Weights of a small GPT-style language model, trained from scratch on English Wikipedia: RMSNorm before each block.
MLP neurons of a small language model. Each row is named by its layer, matrix (gate and up: input weights) and neuron, and shows model dimensions 202-329. Each number is 128 + 32 x the weight over its row's rms, rounded and kept within 0 to 255. Numbers have three digits each. A neuron's up and down rows have the sign that makes its largest values positive.
A block is one neuron, or neurons of one layer that tend to fire together. After each block is what it responds to, as a language model described it from the Wikipedia text at the highest values.

L5.gate51:112164123095072054132187125125126121094132138110132119116147128151176177117128091112172142149137167105062161156140177123120092100092104121114100107120118135101141200155089134145082134141168178200103128117164110115105162090220145148102109160119133137148119098133118089124126088125031156128091132124093116065095098100165133191120055155130159115140124165135130059165130136092109103146160
L5.up51:124191153125148085102202200135175141150153151122151124156215137203115148100162110055169208117107107152091164150196169099110168079103131137138094113120108088120125100161161077069118196104167147148102115115138128112106142164157158115134127136090069168134087139152123174149066116153099102094106161126096149143074089168132132105133155189068127123164072142168145090093114115119117172136137
L5.gate176:147163133085145073078109114090124117149150122156096121143130220167150123144185081138159105095187159153177164150076133109149099161103120203176149145115109144121126121175125124123090149135100140115153177169102121122052153112129159068108122112069113094166145105094105110121119168161116151073159128137058136166094075108137124162112130116078136105158146096141175156174135100080098092069151
L5.up176:155108136107099100139121160134142108103154080192142079140220148102139156086158062149183156101187077159110125131083141096126103070122055164103143169148119151105148146199103148104115162130149102094146173160165099143110177094140126116150155137122167100099178128127180162105144122113077131090188168089135144079176181166100151133103147118072119148151114143123076085151098094091137066075133
L5.gate315:108164175150116127107117164121117099106138122169161141111184162077137130169124127100109092083152080121076128137127151145108190209133159058073099123128161083138141116133130120117080150134115099118153140130142143136063120116186094131132099107096133129130111125134165070190119131101134154120114153185118174116124152129107127150102106084129161128099154186170197122156093109115094152116155
L5.up315:112079129102143181186063143108138082094154111084061147155245181136140134094141107143065147069103107117112111118142161113130151154120175140076128175139116143146135125143136137119177201168079175094136129071214088111073117094188114117107151079109138108157119099121129133088140126136122133144141185096175219117071207119126121121069095089093164082117170186165108106164112110138071128119103
L5.gate453:103159138107123170095176149112089122097160125104209106148151155090091164130028093163134128112088098105146151180161123091169117138061091118131127072106109107133131143141189177105119100078150167129136187068110130141097113118133130151170094143037143119165102127117210118175151093094146125083153177146084100130055168124105157138152097060120162164166146140094163178135132097161030100057112
L5.up453:124081132117136113095105111081081096089224170104126141087127149110090147129102159120106216128117102123060153142090069070150134114095172133070109143167137176148142102199128115132129140146172042130140158147127115105149125103132046122105165130103089086151195111175167091130141150089089072076113150117118071149169151130134169122159094143096070146131062106092071129125147116079119212140138
L5.gate629:112146145084105145130174171149124077100149133173106176216142156115123117175142134122123195099078113136149103140170207118109155036065120121129085116110132187133150143129170170127135138137119096120153136163132054130112128158134113165140178138103150161164092117099159111166101121110112082105149094162155061125133220137127208155132109101110114168124170154155081133153098102105110096142147
L5.up629:084141140105140069084103169085086113129093172125136138151155149146118137089100104136124152132100081150114123119100137106115105171161186147078152111142101077162140115156136178092145119145141134179185163081148125126196085055184102170138154189097169037182138144113116130093103096109141111119151167139064141151115119138134140151079123093101119135146108166125137183133103062075159185112124
L5.gate828:075150168095121109150140130151102125149099145160150133187184141145109114100181129082129122152167124134094186166082173134183125124187107120210130141130063124111173144143130141116145190131128182143124084156139111123084141102126120147056143138109119130083095104097167159131179146137128135089149126105110156134115153134083139185119087169111179198117180196138157161152089052139159099134122
L5.up828:135154099142220136121107151131146150169102094125173113113086133121106190145098130131066194087185123161168179130124142146094117124147118110106148123062184087132188137121143146085141110089152105111089102095120114134157149125115103171108150116143104163073181119096143109131249139089118209115066123123147074158124115078135119091074145182122106157050124072132150088099128055104159145158139
L5.gate968:159123118113111034129111152106125079117096106126140131126163092143131144107127080119188059156130171155138123107105123084101120119171140097156171106154092159142117171093114103100134145125128087171077136103136135101066148114145108175131165138138127093171177121115156122171223167103141123158145146132094164145098159107088097093116160152117165098111114117132157182138154118094078109102158
L5.up968:107075157095106145166146096132111152122098085125102084193096119157095076100098160141108179134173121144121107051192189093199138052144073112132140193137090115219103104079095148187113068149151122084142117108117109136156126158169129183073089086121102113113131141144163071145178145118127166140137074177098145158082122118095105148129172104148141136157112125152174123140107120129121135122122
L5.gate981:139134035123140119116144139107059122082125140111131162172096115157160149214180165126109190100157115128102138086123205102124046180089166132164116155111158123104080120122118135099106104110102153150133159178164145110065095142121116176142155148069093129066178118161147121155179132183125160151116142119104114141113129139079096159142128164152147174131120156139112134143098102137134131148110
L5.up981:066130135140114124144152091137079058139159193085186146149142100160139138094129098136147117100121135128123138169094128118135133153098091050131146114163124079106123090137170091165087085099149107107155095116164113133090127063115084144158172130139056113201167139114150085088150158133109115077183157134066109151123139127126113133130129114112154129095192101100153178094099137131159092163152
Description: Mid-word stem fragments

L3.gate142:127159105138148133154109130121170098121139152112122169115145100154054092083150132132120101129155116191128170146085142102138122180166081103176137114080141122124103159111186109123140150169085220139066114147107135140167093093131118112050129157075095158105184155099123152165128096089160171109130084158085132122121103079126104130103093115139142138087138141145118151138081109094086136071153
L3.up142:160098180152190077168063137107100113141121109134126179142113100083096133137139179145114129104123105097125096180152100169142174114098106120109141160182071130113166080138121134083170145098149124098140078073124109142082098086128173126137154160107114147124104126131126159119085099128144094112164110169092209169124116146124113132087146117138138092120092133075138162130129126147145105147224
L3.gate261:186096160104085174162090130135093090168138156137127099075118166073076122152146127133147134140066148177115145178094108132067085163124030151159075138138121076134092087085143181135113181206114060172141118121165079123069121126093170145102127125092129079138113153118168193173085099122086120104140126112099129127123091136118180152144092133139157144162108150162105100133108166092100083091104
L3.up261:054155133165083140084130137196116076124127142136112105164134128102143153110111071137155122154112175154158147142178150113156186119153156089194129138156168097106156121164116090103190074134087093136113142165130144130165140150111128096110144140131156131107121159063102121100213134115201165141159132074104114097111182107162137072185142105115159126143147099129111092104110106102187113122165
L3.gate301:174143130089146096132126137135141136122124163069127127137166045135046115142118148113102084193169162173119158132121103159112078169138118168230131142126128120137137141113148160133128128135150101142108168172161118152136106141117108096139110140155099172088144163109141174023104114111166122125134141084133185090127087131141128115133139070119109170052132146109151133126106179178142099111210
L3.up301:058129199133102122134152092158093087114114134140090182152188145116104131087104147142107142083109103171125138151162129080097101126105150135189205183121133130098085133161140133131115135207141139166120125169085074133157055132138144116080127111085147147151071109095166155103139143117158116069079179182092119089174140096098135168155166136149126125122110162116121136158112171183095127099157
L3.gate349:080109123168104122176071118168110074161110153144151090105122134112153150104112139150151124130158142137138132151122166076107096127073140075161129193111159094123111133091107140127158116120126223112130152136138102118109083139108140147105056214154197119136127126084165163071137124126102138194075124086093117107107174106062101109144192124157093161147095080080190134100145107120103094039097
L3.up349:117107105164135091105079115131073107103164137053141137090180063078078160062153110092058141116086129101141168120110105134064089123136096130138146155069133101126114104160090180173206115169111193137141130172119108125138093142162146159112155089189165162136128147117158174093089133178106104084125090130097092190199187107139108189201182121182084178095095164144088167110104121130130132115153
L3.gate595:134094145069089128076072095113136114088162168102113159139094123121123102114117135192114150168125137143066171154090104147122097131098159122167143125061133085150141181154155121165125175103123129117090077148135053156147119077166185143106129101100146132130109124134175122089158123163200177093162144102158152154101145106064171140095089118136151138172121160131156167089142127103101136118138
L3.up595:146152123189123194096084129134122135170126147122190148184085111147169097119144158122131125162142116176141141124142160162171164139102086164128057079128166118095116153141074035106108149162162107114155158106077189109072100203105128124123146167182108166084173116154108159135101175141092151131129157111090137148149088163108183157140177096105130127155124119148135136078143116087104101084111
L3.gate628:150110128165099122177135130144157115093127129163104119105115134116100132138110142172156147163163101103069144125094095123140125030143079184165118138115144122225151148128128171135109133168100110170106081141063133164160099103133101180120119111098119151109101131166126148123091149161054102197049117100125119147111113067091134191088113116093132080149125169132087142174155080136124103161107
L3.up628:078111157151186178138109138115124141199118155176135146134192116148122112057148134156146142175152120136112126135107136199113121099101089159119149127129101158111151106174109134121159157158134106109093138140128113137105051143116156120074165158145080110139175130131159188086117138128109099143149095132143155085106103115124123094072165113125145110117136153135148099137164128162141057157133
L3.gate932:105096101106119099098121125171098072088122111174143145149099120137169173080079087079124151106110166105100152153114127123092113114126086153129183174049131145143130125133108148122089186133069094120121066105129129122115068127116101167153162103097113135163142087127138140206168135137153180120103085095144206099107061085138147101099194097198166044121101087152090173131166169089117030125166
L3.up932:138115111115112134147086102135104087199129064096079084126118074137090130105163088070058107125096107160130153128133133135110091117158093088161106093175117132126123151050102167119042124142106122127158108141135130126138075141131111157126117132091108093108160138134139075088143113092198146146097116087130166115110164124092099151134137130155230131166106132099173135128110144094088159119133
L3.gate939:111086120127144135086138185074071048082195121177153122163166102138085078125135137161184149152133128174129211149124123186130137112107142097116079167083092107117161123145131108121077141131148133107150163135136125151073127170128122198069098151097157119144142131121150155063159135087118089143148155102132160163073081114087102118097114161117137151196170154129144137128129072096090126079158
L3.up939:167070057125159131133155146173154142167121137171164063088141087128131157139141178108104139159132156146088079101104115141158093155128141121148078162151071145100089171114136207117136098149161129146141113151144081163073206093134096170134106104182106102092151056085126135085214170148115164186174153144079174181109034117112099104129134144133140081109171112104173111086141122151079131168150
Description: Mid-word fragment tokens

L3.gate13:157071092101111124117108113126135140127118115122133103129153153140155098134125084144142134120155140132133161167148109092177109149127177151149145086118168176100149164174154115172117141167124179194137137152146107116098096095216179134087159165132185163148136118147114132095074115118134121113155135122124139127106118052142123149142084131124117084142103095117099128114158156120099103152040
L3.up13:175150052139152120114146147138102155133138107108105115100151147161158084094105092142109143114137115054090062134148070120088102155121171116099139058115082154168130216146193169112167143141112181123132090085050139200135124149111126095136116163120109111137172092112171121066208097150125102127141113085135166143106121117187123133161100163165086109153106116174078101139123124117194124123131
L3.gate66:155178119108091160159113140123081118121172164115124133166134119188159110104080141100166153196155127153088134163118048130145172138120109144140068129143127118106147116147130138121098168149144168209110163113133154148130141120176162131135138162130115128133107091139135141109139136116130103122126155056112096058110047153109099138095160142135129128173112164119157151102099121125131135085094
L3.up66:146115121139107148127073136116086145103123129126104187123188110156163168093070101115141119179155124124083102149110093120129121133099168078072109063104122153127094135197182101155067146176154138191126082079122190134126120100141121089126151164190064157151079132135128113136125141127095118132130210084133125077153142103167132158100135096117106135105148154188137171154090152136116115134107
L3.gate299:102158108055031033132119100132134086064118102131097116161170143149167074173120097070165119117107148116096180124085141119117107171048101174150146110166135171078099158162071094152136149126015110138087144139162128146125151137163197152096124159112153147136120079174174128104135123124178132123138121039149105118132146072141139198133122169119172168104078152084178129154134122147100150161111
L3.up299:150156107168040052087117125153142134098098088190169092080166176141099101083151149154186158093022138143146140150143160147091152147104141151100147075131084156106074114140121134169134113166060125113117128142183122131124179122153163105127126159145094082144144118160144089144144161113175215091097129066169089157142130096124183144127133091131126128151136118037145121099132119182123130144092
L3.gate590:093106235122136147123126150155107078146231056132117141116168142121143127073096082111106141095176138150125136123088155088091160155139112112130098146150143097165108123159113151138062191181167122140130086086107074179125165176205107151118146125086101099132054111128156129111096042112171110178125105084072155143124081095157184094122117118132102108200143112099191129100121113130096116087099
L3.up590:140109136152141137058151170113172102136115089092138101115117133123179120164195099087081080123132138099135123108103108173116179146148131114146125085167119171127147148124117118137149167156171108084160113119140149141174172113108129140122146090090167128105100097118173133163185122153155120118102146187099116120097064096170130095120124202139125109154163129164137115065055134088143163191120
L3.gate833:178163095128150124159104144131081128176126135162153094150151138163110069157125073089129158132142179171092099128080070121103173192107117186138098130116098159072124122101137134142164240165132159172203137112132151097164133107107142070128204127097114174122146162165131162102086112105144137112159088068034087144151102114112140119109033140124135174167094129115150157141082162125086153153132
L3.up833:089162111157097108116135165131127112127116121178121139199130137123213170101108103090114160153071135114123149093109144075115146092116126128139195148152135129091102171156163171077090110108079203140168176164166119091132074105079099166154087114126110127089089166197127128092187121101107126106104157089101150119142216101148136099102100136112127139146104160170155093158039147102105184217185
L3.gate904:118111148095075116107131130140203100129130207060148185144135157149086072158139178090148159134167124114110126141100088139116158132098138172093115107154145058118073110129115173151106077098086127123071148160180138198150084160124126135086125120070069156195129111114121138118143101123096189172083132076152088045101169145156132153092132150101138107110126174086124127129078173125119072162080
L3.up904:158138132106092143145098067073119089109148134112135145108161159131052110156147131097096094112138122135152126094121090167068169221141166114146082121163100147101105107119129188190051191172149072141102199139134116117127131136148112161097177156083122092125164089158100103152173108066171122138126142101118120085100104130058130073083121127120109130178146186107118150154135166130126173122160
L3.gate949:135120129160131186172074135113115109119170130110112128174135117125103150112068073073128087204113114118095158129089112124070132117107116133189097090184173103072173144102149061180082131155183177151126104104154117081124140090181174097074142054094172120094123085152105159092097088125120065050170116111155102118108111125137162097069098142118185130212130121118169170128107118121168155136160
L3.up949:163092138164122127162114126162129130138171152124138189127104120112119110081136063120153110160126157107104119059144143156145085137131099188168109114150143128126111079097127147129127135172099077135132166090122116120146149146175128125157124107123143155200089145171082199080107104121154096093174155108139067104176152167112125088128105141125161111190112117121130148073127163208152147170151
L3.gate1013:107141129126120126197115137103120158140120168146142084111165168144159120153066231146118077159168105138099113113146165089120120136146162178224084130140161124071105156104099119192091156106125126061132183133116120111093129087210112118148120118082118110188068104113093095141111118133100160131143117152106150125156065133179144100094194098098057127134135209148175169192115145111096156131133
L3.up1013:159139128076089111099118107118135200113103087207151111079159181151182170124138141139112113099160132102132099101112143118113087149176151149147146107104104157093120144097126160089108139170118081133167095089059141134024166090140116100158174064137107113135096166097102078166129128143095167194149204122188181147177111137086126131106140052100068091138123113168153111139101138150112121146162
Description: Day numbers in dates

L2.gate206:132132091066109071141175106124120033073144150042159122202168141132094096152064113014123114110160131104135175130150128114166146126133107135179074136112180145087184083160098136160140161163144095191117153124150149104166133164167109128080162195165103179153125168128114127109153077116143095058106127086096111131095073142149110157183111113089154151136104116109150138173087083095099128112148
L2.up206:165168112103129137085163202117122083091126183103095061141190129106134091119092131086139115173144098123131177124109081167111188136149120093131111147084160136091226112092126128167092129153122112195100080058143139129145120140135087154083141161096139135151084210107104106167129106090151074123125111093180149147163165146135095163090118129069118139120097102103131160097115082087161087099184
Description: Sentence and paragraph boundaries

L3.gate185:106148119144083132159120159154071093054146139106085107185177107110150100113117099111143131136114139148122157124152111117066151131108127145131087161128140082084180073106113112203109165180095125151134140134173129101111157126148096138089183139106177112103101143127148135121137093108156082110119094072120115118114086154126147120173140135100203140121079110104138177143063063110123106069155
L3.up185:113132105067062127179141167079085108061120099117116141145165116152095083164107054121144055134132148153154149118144133164131164095164165173139153150086116112073127090126103156204129130142098101158079126103131126132117146136127047154088167113099162122104121141141203114174189092102140093137151161101133108123165134137106073120122145155124092143104075173093118148108104111093099131107109
L3.gate279:141105160167140119106181156135147109163124200135133146112142130156104069172183146114130108138186132104143097090138099099130153187120164118173118133113147142153078094149107212148113123146079114119138144139128171099110172102119114180102146100146086129104138150150146127155085075099135135190072155119041105109121080122123153136132140159104143081155106182082117157061145085095130135149109
L3.up279:116085117121141130080132114138142110148137111100118197124159111129130046165169094173095102095157143141092079108191109090144125149102138107175156119100150149190099100186114177140150161122166083128140103107151169186084170105204139161115165105155120116074158093127142107144112050107102129117150198166060128124135141130163093178096116162155123042224118152137129136130076109070144104204131
L3.gate379:133193102121179113099113182146107146117166151141178164105158107136172111156156122121149155137091207154080117127133115103192148109158112107130138133090095080143148084187180186078136092122144126058140111117121126136144101113117131152117137127115095053120170132145117144139197237111064130121162104111132117104167126119093135097108134107140107117187079157108116087143133169031150172194125
L3.up379:170150129125132074089135113124120122152088130126109165142120200146122167118153078118201105110170099110138099151072159121119169148093164183101095133103102160151127134114107085118076138178145067160150191110117107082114144182157148106118201125168127164158135133091102081132137096079168125104123121114107107075120114147136102183147110114166096136191083151125104158114124129140130177193110
L3.gate497:140194117144128106115164147191093109147139152139152127154132104130113132104145041110152120128084175153096112118123158128147126125150116130148067122135136136178195154101089140141104101126149099141143176146216179086158118116148133120111152080170136140086170209091137097131038139080110147135160112102062104123118097125131129153174117123126125158128086110134206119135080049097100117125140
L3.up497:109142095155148092108174101086102113117143133107161124087168094164164083176112094109125062109136113147117124104138159152151132102192146135162101117110097165122154155121134090113100122135121175121146147106152130168101153144131118097091116098176137133141119126126195097114110092041131062135176121144056103129084117133117049123123152158168099079090089130093149131137096111105141166163123
L3.gate647:118158029151100137157123088136079085053143109110095153157169153144078107118084156109117059091064147096099104083124127125147135182131123148112105109150139150121143175193149112143141160139195152135173145172108134166099114141173072168111160077157173146119119160171162122117103160139165103132173098078078062136152108115129109138166123133169141058098119207110159107119067146123113148111112
L3.up647:081170100109136163121134103206133058095138110103086138116102129100113082056126121146157127078115106154079143130106121150078147149085073155105117164140119115159115166116161149132116190161118122072141132091151112104132088171143128077131119063149139078166172140112122178139150127101143104174096142097123116107114096135113127144161120131155087138144105093125173104159135119119119110038102
L3.gate720:168109096110148145143132204161122158080144185094110162121158175176142085119131125139101141161072102127140148192150103139107208131134123133135144131119124084138151128084132127153082219113108115157145152043153143136122176159205138129081125114099133196167153135130122084135078148118126112155117127103107105132137157153124129178131133087108147158166119167134126165146099094092124124137111
L3.up720:132090144119140150098141108168149126107090186138106182081156185082132099152108126131133077135108134092136144079171090085152148127061177182158156109116061108159115135133124142160095178115099121079078122072082118180161150086159080190129166099072170120110147069145151057144124163153105160140146098137107093081092210136147104191125131131156108134130148164112117123152142116083159183167071
L3.gate870:111115102135113159159132166115091080070143129068112179145154092155071085105086092117114079143135137142111186158137091198117083068169114139124104149098159121124163154153096161176131101155115088188104135109115113057153163122088064158070161181067107148124167118115123111128166130075131079094132136078145131168167075154098095076063141120119144160149134158105149129139085077112143137095143
L3.up870:151127100110132099136155167109120040073150126086118165117164122067130058108079087117138146158129147105142169133178131190105129109093127133112128155102141123105145091149092133139159158149125119142130158118183124085136117102103137180120203108090185183166109125134138196159128134112096055087095117084158132133112112156124141137107109160125159056177081126105155142151101076127150128128140
L3.gate1001:155157062135125097074142160152124141080175099070086165139136140095161132148126091100159097068107166147098162101109155149100158145090137135141109149090145138195074185192114140135106130124087101199134126129182140120117101124123065198062086139159170110133098129146138141126112161083081118117078130159129144105131089120129054111139050174150090148097157106110146136109118149116137140072110
L3.up1001:128121083098133126086117114130140158085109067178080099146172127076159152136113123076107135109161140150130094154106143138193130150112119127140155135157155172140134135075181131136095166140095177176129161131127089141145147107096120108173151150082159101122156159140108096129209152130167078120122138101103119065119080165122130099140138188165130129105136134163161096124175085132157138126114
Description: Sentence and section boundaries

L2.gate419:113130101184135146148084099104112131123120126162092108105104111146131117098157108103107129065130167116159179108106094133041127124092081098077108157117140111159143092129146131097076145156095168141172071128114086114133107168138115134157071123101089133150179128103113127112135043083115212134140113130099131171121160124116159075102187170146168103121184081160170099112121129072145075114173
L2.up419:132144165126122130122112116114168142097150089090152120154149135100104099158083106116073118145086145114068155137137163167148097102135132101139123180116122086120128165066104161115140133105142125131109161138184049092151166121169174147108196078129145114094159147125115190151171133179140083129148153129132129129069129096111179149113130137137156130118134139135200122125176087122080120062079
Description: Mid-word subword fragments

L5.gate170:178132100127112114147117130112111179113152138104142138114192137132144132129139120083163152113091199114140153110117094034146130159137114142115066109179092098137111118206162096106104157152130083133154102120133139135056109120176104144133083178092101191095132148192096106162107084110177110118192094117054142123071134180152103121120097071135173127087113127170116137114083095049140123073135
L5.up170:110106093121098134110103133091098124107147145186129177130149072179129161144120114136153182082099116069105162098112105105101125173108140138154132137119131121137126118200122165151131145135119146177132102160120153182080114162147080167163115104128181212082150096108129121132148058153104149157180131064063077115099138109173047149110138057159124043140090111178130091150081083097132149106133
L5.gate264:166171061116111129156122125146136090086152141080159135076046136108184109164140109108142111096125179157165161095088137136090114090093085085150099098068150140125134123170134159119117144065130109184148155120209139122134178147122117171140103080152166163116188121204128127141100120075064085122128105117097099145115114136178111142084112150118137155097114098153143146135104150118150182062125
L5.up264:122144150174132113155125134097162148123087152124127156108083063127109155142108151175133132077081150162148090112132160178130144129179097141109111159144101128182075112150160115102116127143132184099167164135152181126110108151088150066113143128074184153145102132115192108135121142100157155118142114092130132124155131141105042131153162099091148134144073136125135139114128113168188147131130
L5.gate294:114171152157170134129167179179076126155115146144107100075078122146127083144149101094244082123123150158196145065149160122133076140153115162128089071088105156173135150143169130132114144146123052089141103107141152119080135112133140113086125148147101106079167140159136157136116124130098067136125111153102159127180076131176120184084115152131106100219167145130141132172095157068110127115116
L5.up294:156135136159159140167108164169119194116160157114124141130098104107183078124142061189109164131155122139131135098160082127128156160146144130160130093136149147057118158114168124199072153149167124147141128098105128146146061106139110114087058130161156136165074106112168127164112109163106098150116149113147162075139168099118142164121159172092164122103116167135143147116121102128122157151116
L5.gate359:109164116139105098094151161133165105121140144141123152116171104201098172119158053097098170132077123223146108144098158139128220146170108160152102069139139165095125084156150110123109161112135121134181150148166138080108160136115108085045165152166155168071169160119143130108088123143127094131097163146132171154150099161164145112148135114132090156103120155145085091127095125143132077151183
L5.up359:116097117190167121156133124168016046119091169126148141096109139147134111172110142084142091104108161095069190129185162126113135097095123066116135175096143153166146129099103102193158148172040182118113106076170100175087094194132008119198101124090131156148150127109093083136160107101114091101061140095106146134178133099152076143132137102144124126099160149084119172098137124154196168107121
L5.gate443:116128169116075090121113205146084108123066102135174132102118157114187141176125120155120077103101155163127144167127146112202198145120098148163084119075134095147094110126094096109115087115109127141116094164182091133135074133182094140119089128121175098198155150133135096113068136121120087051103124130093064138165113142180133116152115077119167131114146143126202155134154152113155101111185
L5.up443:112148165083132147116175141128116190169081146157140127139147103173085082125146104193124147122149145151166129047131163176165087139169126130152116079067120132179177147168108144128087108142100087111119109148181126135092087137191114153106102112165119159123111162133143150094100106119133067070181107128098119146154176160124135147110146123100113079112125126055137110113148156128186145139148
L5.gate549:092169089082156146111156104139120142139143122133132106205145162102188131160134129172189117112128141108079178103111167088118118169114140126121121130108151158193121180175094103176094126136106088132109093117119132182059155129119096145170093090141151092165180114101132105175079082083116153103152135105099107143165108120131117118159101103157140134140101185110122138154149137157154188118126
L5.up549:067164112073159122126097135135100063153129100121077109155093141159222188135186139073173138128102143121186177174138148103156110085114141124158108095070114147126076182117169117132164138106103164090156110066151107130166117113163121120108164113154120120155153133156114122155116103104102188133149147169160150138110058119143144160118164087149094124120143123113166073167110173130135147131089
L5.gate562:110135110094145130126110112092147157114075162175085104158109182114154123112126201135155123121153146098090148162123138162130166126130139169097074192150169126101137123156012043171108093172140090140075157075137128151155103094137168069080115126123156064086157107153167141144159053116112087165157153125134162135099137159115126088159205166104113070102158090103110138102144121047186146128189
L5.up562:140169192120148165152162185160166126102143154115161176084117085140091127110147142150113122092102103134110092141130109144071125140142111061162078149089116107141081143091122100124166124166156123115192151149156150153106164124136177139096118084177117159129140209121109074094098082127118158100139146163114119110112093202197125173157069193096126156141168058137085115105177060140159142101106
L5.gate737:116156118128155091111144171144101110094155132120181104186176129124121116158127092121140108094084139164093147127147101095082167130133128166133120113125154101125126113151106155194081155174121114154143126108241148121106121107094131106047133079172140079124155187143118103134070125038121069132134128101083129134160097169125130159171089122122095111138027152103149115138105120127081109120138
L5.up737:156139108142115131131136220109105099073120139129125135160186089142198097161109081115100124110134077125119117101129135140092189121138136135121100104127140146121156141131134146177162126113108091142121086088214128160087148115181105174077165112143153134181162183107153123167094144159135127114140122157160111123160096156123112174160108073156123118092122176097128123046125143102095121073147
Description: Paragraph and section breaks

L5.gate56:116127115107114165105158111097130136067101179112135104100128148144093114149174137123130111183120122143158119180143100090159108120064144092161104124150164096056136207102128133130122100147158120158208150129127172151164138124131142093100092084129134133093111187129176154068123112081143147157180056131155083156138146106140095107105145099068149195088115114130130097104109174129166166115154
L5.up56:149096111137105110120096133133174129152117100102132160114182123159151155099120158156124224143101134138068110108180159151157122150166147195116089077123143145089086107096099118165163183139111181115142111172145125189157139088127097138159169157130084122145112065130068130116149131113101086091150084119128153133182114067182137106132148195146119144105104092147131169096142104138152147167193
L5.gate67:120115120102132077223147177140112173070155162106130117167197166095132111190098103123118127127065123130119149134114096083101138119090127182077158173106136120139131179163103102110182177162060166116137136094172112109154154076162159050071138158134108101124096129132109119105101048114156182134093083092118168133124150134163146182092089119095145165122085145103149131089109114131103156140146
L5.up67:097109087110126083110103111158145159155089130160105112116124159104183108191070167220111169118092125113115129104066130134091143105097162141102203074141072139149103116133200093136125152147106139144125136113114107127170118101107036059105103122120077096143137119134131053112143070092129202099091146157138121116162133135166088201105166193130150119098123102148114094126142149145148185158092
L5.gate239:113113097149171149141175128127095121147063103096118155168176169130092121160177185125145180188124133096148152148193126090144156104127081112102117150085144176163106131176091080167119092084111152110145177119103160140104133101094054150187087100158167102098158124135165143146099107099140157161145095167193106137134107102097175109158107132151078108125132163086146192168109147168115089177110
L5.up239:136152216098112129111090141119153039163119098155120126166153120108102138151116123098143184114146141149098164200119137089064155097056137115144123179079098100112109129159118131193091081149195132114098125156146130133126096130139082118144108151104183107120169141074080107144076165149116142151134068122104170112138094172113126098116120097163102122116194139097132082165104153157111090182129
L5.gate300:119126182109074105104096173094110086122166151147082120148135111075185141113110117080192104146150175163138160217116121143144101135136117109088094127090160096102112140113062164124107138159102161146136174173181112115110160065158111104120065100126148177189113113162153116134096137122110141067125200103040120064087123167116156127155123162207095090150174108134103137105128112187097152111107
L5.up300:147156096034148060155137109120197147144138173070134112188068124115167132192153089156087141131135130118110134102162123132087179201060105153146087154135125124106141146128144092112110097141148123121143087068095169082137100130124159082132178127147115138084139128116121167120132126133074141092153091157106109066128145206144093122126089118070096129116063122137136119090140130064133153119133
L5.gate435:156125174110068109117128083104173123131122051073164148125163136142111151088089172119123165147129136096126123108079100076118155112089089103115117143091093127072103166150084117114094205108071126185128145210069138171104132161133151144133144105128141132134122111160141151111158116134076096112132161138129133079138112107153124086097110177146162118097073205130182130117118099155119147131092
L5.up435:111170100088152078080140162139162076127089089097116218128129114172127151139108114136116192148078215116167126123081137126098136148087095172115110078079100135121092124198116128090144133108161129152160133152117177092121143165086152048157092113134178162108131117130166142128148109176095125133114121170143187129179147141099124139124085169170171079118078171109180123103143167148120178150111
L5.gate841:115098062058154107108138125100131102115108156055163177103119141143131125112216110132190128175090158150125109179123088050113137104135115114128120141132096151107123160134095081139150212193123143119126100077106114172105151124126066059140131140137129097162097083104173115110144095083129150134174187101138193153149146099149121176077026150113108152131085056108142132126149131188077126183135
L5.up841:084096120139202115095154091100120176137134074114111146146133086170106151139147094096101181155088121143232109110070167162102115122095127032118130142124088139129137115114094092075142187118121160127185067143181105172118096099072120126123170155144092131137141094091150084129189111168198091147155127135105090148130188107118147176129036089136140145109096093128171135098081131157115164199085
L5.gate886:144162151109089134140113140124098181072104107134102112176142171108191108131156134145145150106149135154155146161128131156063133145153151127132141131123144127078101143108106120147157089169089180116168168137141078098122057145096175121103146148080152045102129159216183118134119063137114163147137094100147101081092107156124139152172088134161092095109134164134164143059148114137106128121130
L5.up886:177146097073137195120137157083139115085090180078098112141128157119138137176145053146158147106098123101175108165154144118147182128090209159130131145121121135135106104105136085108103098174105081121138052041137096145159097178142120075135171137090137070083140182094147106128113113138120105143147143119160105115164130102148124121159052092087138056116109094145106141083106132171140153140117
L5.gate906:137133108131149074150081126089127121143135135093116107165158085130190148128124084080100158153114168097160159156106173135102154179116154092167114136120143137098127166126120151158102124143153143164155111135133153119137141133109127112143194143078152157114124184115154144069146065128152086132129177116177113076092109141158098099087124159139163115118093090161227113128163159148117137127127
L5.up906:106117129121110110120105183060158099115108157149154129090125114134087171117160114129151142071152132147132155132157146130082106146090140114074147093194141140144097178143101175141059067143136130157155156125172129140115064085148112122172115153149082095095156139144104143117170098135090155168075137139121110116133155126061144082189162118121164085129111126090196089104080181160108098165129
Description: Numbers in dates, tables

L2.gate252:183140089162168124126138166108104076107099128092168119144166170100169082149145141109138070108134153118139161130135075195112175127151144141065152116158158208112119136098130133172126197118079111127107079084180132153118110129165140101104152136115080146180151130057108140149160123126096150107172140088170096062172116158138127139161092122175093128162108133044130083079093097172174149146170
L2.up252:140137168152082089145135132090159080106125132088149122163157175149093095172137105066153110107069068100136093132184142180193108095186138169151121089134132176079132150116120137210143165152126160143070149161141127080145126183147121121071169162099089201108188140101137153116121095109137106181092099111112125086109104081165158133110115173068147111151099158078113147169118153105138103149119
Description: Small number tokens